config.toml
hidden_size = 192
positions = "alibi"
qk_norm = false
attn_scale = 0.125
tie_word_embeddings = true
init_std_qkv = 0.0233
init_std_o = 0.00441
optimizer = "muon_variant"
learning_rate = 0.00892
warmup_steps = 200
decay_fraction = 0.631
final_lr_fraction = 0.0
max_seq_len = 512
doc_mask = true
MLP neurons of a small language model. Each row is named by its layer, matrix (gate and up: input weights) and neuron, and shows model dimensions 0-191. Each number is 500 + 40 x the weight over its row's rms, rounded and kept within 0 to 999. Numbers have three digits each. A neuron's up and down rows have the sign that makes its largest values positive.
After each neuron's rows, "fires in" lists the words (lower case) most often at its 100 highest values on Wikipedia text that the model never trained on; "fires after" lists the tokens most often just before its 100 highest values on Wikipedia text that the model never trained on.

L3.gate631:529517563529487500446549485542543494435462473469536517401518572509461516528491508473517513502487526398514518474465518518442498504489522394514473511484536529495547515531515456475606510557468544454519459411493443505507479469507523443513456521525503492472525536517438442487509463564502480504458579493560483507416488540490423501498544401479545464542540473465513523544509487545490566561476528502435503551522512564482483469602484544484495512461513489556484520484455490434511414498543543515492562563507504527461491501555484435511502602535469530494454517390500493515536514504552563504
L3.up631:593502557580425515478485554443517528469491577490486507453497524567554541546506463457543467454441509411488503493542460536573540528504528487493470552496510458496483467571474516514517454509561446510470487529486508484555504471577481492435446453465467496533537518481473524466512582450527469432452443534514566479523460445542468421487510509431522484474498428562511496535515431523428478542599476507455455488466485522548437484518538512469513491501549511511472445516483505467489480496517424453515576452498528497467533428564457531506501539495508488521499461509525538564504515431572498400
fires in: "total", "turnout", "hold", "time", "votes", "females"
fires after: "| ", "- ", "• ", "Turn", "al "

L6.gate261:435524445463549485422419462536484522465518580489602517514592481440521508485493505463467519476558515503586515517546492525495498476535463432501563545532445530490501511512529531478520513477559569543545473441530484532521542505531532527555577451503562497491430512539461429443464429556472567501542477455481464463580514494483451515484471558469550518413504504527509500526491475480492572520522483537540501535501532523478493520474493437443514485437482417472545475506463488522533497534515476503484512515488490483378547534474513437548498526510440532510453510589505480568484524518491538399
L6.up261:494471621526468545453514510492454609436430550525564501509515507462550548453487469517437456466502517486551518554514435496582500596536477504541463492527471486524433466497558491491486412442527525473542480483447518479479495467489428518511518447483516483513505529505484491487540511456430500515553467516451421491535467458382456522512451490481498490467550472536484521538497511514513525528595539420482492509561419533497445486440444452461445483480563460461531464456572484540518499545525567445419548483489514494499492541463436489507499518483477468499561509507561497494462460522502534473
fires in: "it", "a", "its", "they"
fires after: ". ", ", ", "; ", "that ", "received "

L11.gate49:420521459471445484477535471548462536464410526438440482500513532545472526534547472507564540512467535501484514499515481449486607520529488594521468506562477493413518512509526481514443524478534519578490480559525536481511448487438493446504486473462462467548537485502498479424468458472541472523553550463488458491527542491511528512466560513465508473489478558512498502531542492422465536475560508575536532512492475567542463483538464494598463529500498534524470468539427504543513531465508468547571508450501471468485490468509637597467553436481508415439526455496485537491458549439528530473
L11.up49:446466515494501501500508512525408479447447541453481497482554539470477510471528485502512567481477518532497496491479469518442583542531489555519518462523499489433551542495492470516436518435529554535469460508532539432508490495479452450517498456473453486513539552540451482447538494504476506497537582492502447488537535430468557554481539523488538438479537464552518501565541501467480552441573521505532459507483436583521488484505501467582474508570537480555518488530445542530493549449489517553574544482477471479432474541533571597508498474536499348434414425511490529470450514525540487491
fires in: "the", "its"
fires after: "in ", "of ", "has ", "ed "

L7.gate596:482532518465490464493407467529532483530475556485444501425573465518463508462540448564538536471490470499423528549537453530530564486459555497439491484564441484496547527528574508489500424518443396486479433492511537430518449492408476468515598507483509540476455503488495482528508419473446486507526477478509502536514506537550599556429581473486497594459470517467481490512506531429545571494512458528471498530546576536480494506476397486513510499493479511449494507527515536531503513521440574506556496536548501495516458487510515531474454452482471455523547509437532486569498522498576500515
L7.up596:479497530501463460468477443471492463466428547486457533503505435454511505521528503546501464470429402510470493488533499447532518468573425525511539530561496511491554452467554452443486475492543471496421480518507489512510471456339541500514507474480408530492512538518585453546538490523397432498537534501476473519532487538484504469443507555489443495489446514554515415439375448570530553446526531532525476516474543468528482470568484572492464476513540502502533442500497439471524497465520522463528534501491511518518471545525550538488508459472555460549491452500472550498488472563529511463
fires in: "the"
fires after: "at ", "of ", "by ", "in "

L5.gate547:472503418465533479525423516491512480569551498460521552486560495548468482506542540512537529438548545489471396518575547594579493500502478496449501495561472553487500529558564476485567533409466449489498553521458495485521490474464475439481526424482456433504448514508447475515441453493570486511447550478508509470520536464489471543444542563540488505489503427498540442572538529523454507531501503517449471424467513526526464411521528487474488483456499509537500521516503548522550482529523507515564447490488553513419452527501529456554478473461450412488455506493587452542452444505540489472
L5.up547:501477540505525488534406512428522457442531622558467480512538531510514459445432462559568524496562455529467511573495479496506472567532511500489521496475491482550497514509554502531511568447473426512481527412486500526460496594522446446566508456481479508460480526490516491517510413526492470523507519470497488498484450493465473491503510562440542507466490514497572495461494561479506506446437458582478507479492515550509467514450491480504514507440479423510560508530442534465537483512599582515481492476560568583468524538466452515485598524519463502428530447499496499566519427500535429507
fires in: "that", "the", "this", "summer", "per", "than"
fires after: "in ", "of ", "• ", "to "

L3.gate319:429470535390510484463579473572448511506528511531480520496481486538417483465510570446481508504534541515553520516476447488394507412490499470495544551528414519538489439500544472490512541513505571457492442569491539541480485539472511504535515538491497528466538499526514555502560500497464526422514498529495507482482424434539537517468520539497568520434524511504495556497502465550516526495472501525455465527532500511452550506515471432456501483525519511557523492475409543495531503562486440426560487548517405469516598509509480560556519476572441591541540482488450507507528554478434532484
L3.up319:459495537413451506516506517549485516522475512528514488443466604525427510503454511532557465560488489473512462550454478473526516555465495463477474478525455464558481444508483540480501526510489528503456446486533609478523457399505503450433530583514504563526540451555547517447519458549461491465546511469509449431527482489515472522534511562508477530548530487512509580488524518549584448491521487445452489573513485496429501418563469528445493589492541485516475531549421580556508451497537502490522506494462473525476491522473505627483502487466550528473479505494526465488499540424471492579
fires in: "not", "is", "born", "also", "now", "still"
fires after: "was ", "is ", "are ", "were "

L5.gate760:475428552479548465549485466492441519422503546501487486491534535436559557521470491557479562507475556460466517536486435430552520486565566454519545478498452526528551420470510497466467472527484501488512469437477532466474558550503506513410471554428597520588483485530474474462471465494469465547533524473486508440529543499477539430447474478516493497559498526537501519494467402578579544479486497501556533446490545542462542512459491531441517535493458482409532479495468533459540516542444456563518513561465535557475563422467523497483560497505456530501466480523520502562455485511450476466
L5.up760:481516549502498524496481457493519557409517479491515547496510620534570476487434493484461414480426521547519456507605469446552503543517468536493519468512497493462537445501524548584504552497582509512523491554467515394466516605446475404509511536478505538477484491469518502571490487414512536489524463440539460489560584459519490549498543480538500548452490455523514440474492483506493468538507486474499534517551394535495541435492459558494547443508525495536453443482491474499543459539425468492514535526489557528487522548465503477484494508518427509452525459470551483532531468478511515566
fires in: "it", "a", "an"
fires after: ", ", "is ", ". ", "), ", "\", "

L4.gate134:512476542522511540506538465439460519496515568436572510474437466515547453568511523523499625420532483504452525520497481546482537472507493539534466525503465508471513468527426512486424471492544509511547507525454515519500466475499565507500544550498453480471492476481497515504541521396532475588421478459553470508467525484454442574545541497471487578509437487424496509501511490512539505472482496576546478551597488528581535526561486416452537543449563528477457413472465479482520457487470465502521522469486497558596475584494454498520558470441514474470538473440478512542505503516487448495
L4.up134:441497488472440463469510511518493464487556520474486541523496512567515457552482577494509518584496587494451461521519545417504591468493455414460511506470474621526480546417462610579494508535511525504529479504509536506531444494512430457478535565485437531438504511503492504557467581484520489560441526454488500534515516480526497570514515514480525518438468478543510518568498485497510492557525509505527556510544541440441502502465519430461495523497478533539517459519525556528542544461402494484419494501505493425474431512481560540543505486539500513454500543448547536498470591500504472553
fires in: "born", "married", "early", "life", "graduated", "personal"
fires after: "was ", "gradu", "==", "== ", "Early ", "Personal "

L3.gate763:450427491493558531457508448537456553457497523451482478467491549460498430574499445522504520504563511508445437536479453490518511461517450488496501526512471530579525477474533487580513479569489505504473494514539491518393482545522529516486512537523519542509515526554504475481453531533507479536430490514590581444454465459493492532523582542451544568538465449437455565545534509494541527500534561398508519493530555534555551476479490544439545520490521507449464437475447432495494414453495517517519476473513508495472490525415447548582544484447474536499511501484479530504448600476494460431
L3.up763:472508544539453429460525491517474561490574472505506560468529464511481509534498528536463470416475578522531490570470512419510581550553529586504517444469406586468461504515467539498452526500453500506483511455506569513543483436540480516445604499538478509502526460530534489540418549455558495514452533431503536468523488476458430452479436511438479537499519422503409569528511485488527473502471498518473571523552490470524530474476491528490475502497437566462487506528538522449500482502519486375482537501554532509514481490433513523512465487553500500391482529475440499523518525486501454487
fires in: "life", "early", "born", "career", "history"
fires after: "==", "== ", "was ", "Early ", "Personal ", "and "

L2.gate655:566480553427557457505589500464512497536442452460557518529572547512567546508506518493451474404462522521444533520520471467525534470564486563507543443434470557477567481501466557511508459448520546418505522493480501507475531534468541509524553561494560505535504428564512448507501430583481497456520449550531398508530500464559484511524436510551565493449444568547506495528492458487526447528495512492576567485424495548451512502492472460421494455445514482562453515538469521498524497485517529522506476538535483467489466504478554499517545542528473530483477484545485395548482468508524528471
L2.up655:453429492488436440480469501505491597452570551545473488495537536469575497532434445442486443391501504481492421492515518455461554461535537529481515555506471525523483474470474517480557453447484478531455534391500540468487447515478491474480540533467552512486458491514550450539500449521420510530518457563511494564546487534484515540499483536491537556510496566480498504564452455487447393492517527528477522473444492508472562426464442446494436460526439526587528491517483541483517542581486492507547543496500502571517510462441560522538467526552468511486505479544502429515489506532450504557
fires in: "can", "it", "they", "which", "to"
fires after: ", ", ". ", "help", "announced ", "did "

L5.gate510:452475477476502534505533512481554475439477472484510523532450508507384470574516475530530531513508466493551505408551466461544441487514485516551492472496410523379507483584517457459479457577473456531534532530545524564462519509455494556494543484485445511516528523532537466523533481545575509589465447490498496544536579450473542524452554488499445544533556537508480523490563485512522505481499542546456556475463508489484499471480555532466485496408490577517537493453495475454468498467533465599559516446459429462551483472492530508462415448473493485550496490481482499525460511606526520513
L5.up510:509471462453434516521473594520539480489500538472538509515477481498522508563543457528491486486465472554521453542455572510409458467498542456523470538570506508475542480575443491471480442541507580556432488466536542461483484481402442455504564513513497561471484522590448505469493494513468524504552544503580467563454489510535496460492481506472458511523462534494481513507476493516554468514511487434503546459545474547495494551511480509499433481578471568444470576397502565456496519451481502614504529423453477521511536522441492593518505486516495490452471521492515519545497560410528498457
fires in: "the", "s", "own"
fires after: ". ", "'", "his ", "). ", "that "

L6.gate633:496495470479496491438525470514497511500412518558535425475480485526476449516494532549510540468464453505478535471485532515472543529550451471468511513442480541490619534484475476496457524452497449527445459536520500518558491472492488519571522489582431500542447466520494597428500579507538508527512603454419570558564500468493514519438513484527498542561467460405453496449572559571467480546472463535510495470539532479528480478504537511561557458563485503544593475508542458537418518462550556467557519513485503491526496452450481516410498501543489472499516475542466546515503482456505477465
L6.up633:463483448469517581401518447512439498441501484540514510529472472520557499488538493594522505518492512502508541466516524528495548578528467471519497485538506547538557591519510497482503479487469484547448500491558592486477545453478478574449563493543417511510449555512422529470531448478513518532497577500478525468511488500565504532421481450520485503563495507498465486415538519472372549504549484479538479488490536534516478552509546424494479469517474508572581556504575480506494545467484453519514502505499369508502426524507547515538478522511551455556478464450458502475565519490484538466
fires in: "of", "the"
fires after: "one ", "of ", "all "

L6.gate34:512478547525490414444503506502508544419470476508531494457526553587613556488443422525570508512516437541501551553474511534491494559465532493519488554497453512469452416455536539500559483645529571522462518530457562469521497509483471484483472531486558478572455487570489524455560531556483432502556445505496545485449462536500553467490488437531546538497464462509444559526504421476557516461496512484458489531491505492511559448464451523458492515521541500502560477502492549478503502494552458485491493465483469473494497521512543455451467503478514422505502454533470471496439418463491541582
L6.up34:508508539542557461447475527485452526494456488572486532498510539516598505477478530452487466544500493470517523474450532596504532512481491531541439531546506444538503442486505552449435458508456501527443555399448563393442459449517533516544559490444480520477475430508485517547515529526502460485424534499541581453507444514475547518467545470497538445562507521444449453524485511550505539516484485473498481521481595550470580466480534475472504538463525517490498492513512517539527462453434504535478482583550477490446538461520533540434488472505553470513508478508463543505461587401433544477
fires in: "not", "also", "was", "being", "been", "he"
fires after: "was ", "is ", "are ", ") ", "before "

L5.gate347:500517451518416546521491531503504491569536536431510497550422536455500446464519537597499529452562527435484546508486543555537457524461523511490433500492479518463538522553514544475503486497516472533461557508494513466517504420461539519516549447481490504457515524491504469538506497498484535547495480462521495602509481393529476531549520476517454498495450456521496459459581499459567453592549476423512497438479506473522552406564572475437477454469506487435502464493535503509517443594502436473492493497409521547542475530558497528508462456437507493489516482527431582504462552461466553498
L5.up347:486405466522484457490483508504509519541454495482498507543487587418539497486520475513489481524484483486548438488513584536491401479552503555483445507470467514504585500477551511458483497509555496552464535510480509481453510534467489449442509495495448532508514469488521535557506518469509513572448503460535496501545540400498451516536560518506444526422443469499463492560546542515439473583524562529494528377531499535556550458475484520537575472442575479507528528462459528470534478493560449453586559491493424490480470538493509521542454538500435483559554452565448489530424502502473505458
fires in: "s", "early", "of", "political"
fires after: "'", "==", "Politic", "s ", "his ", "== "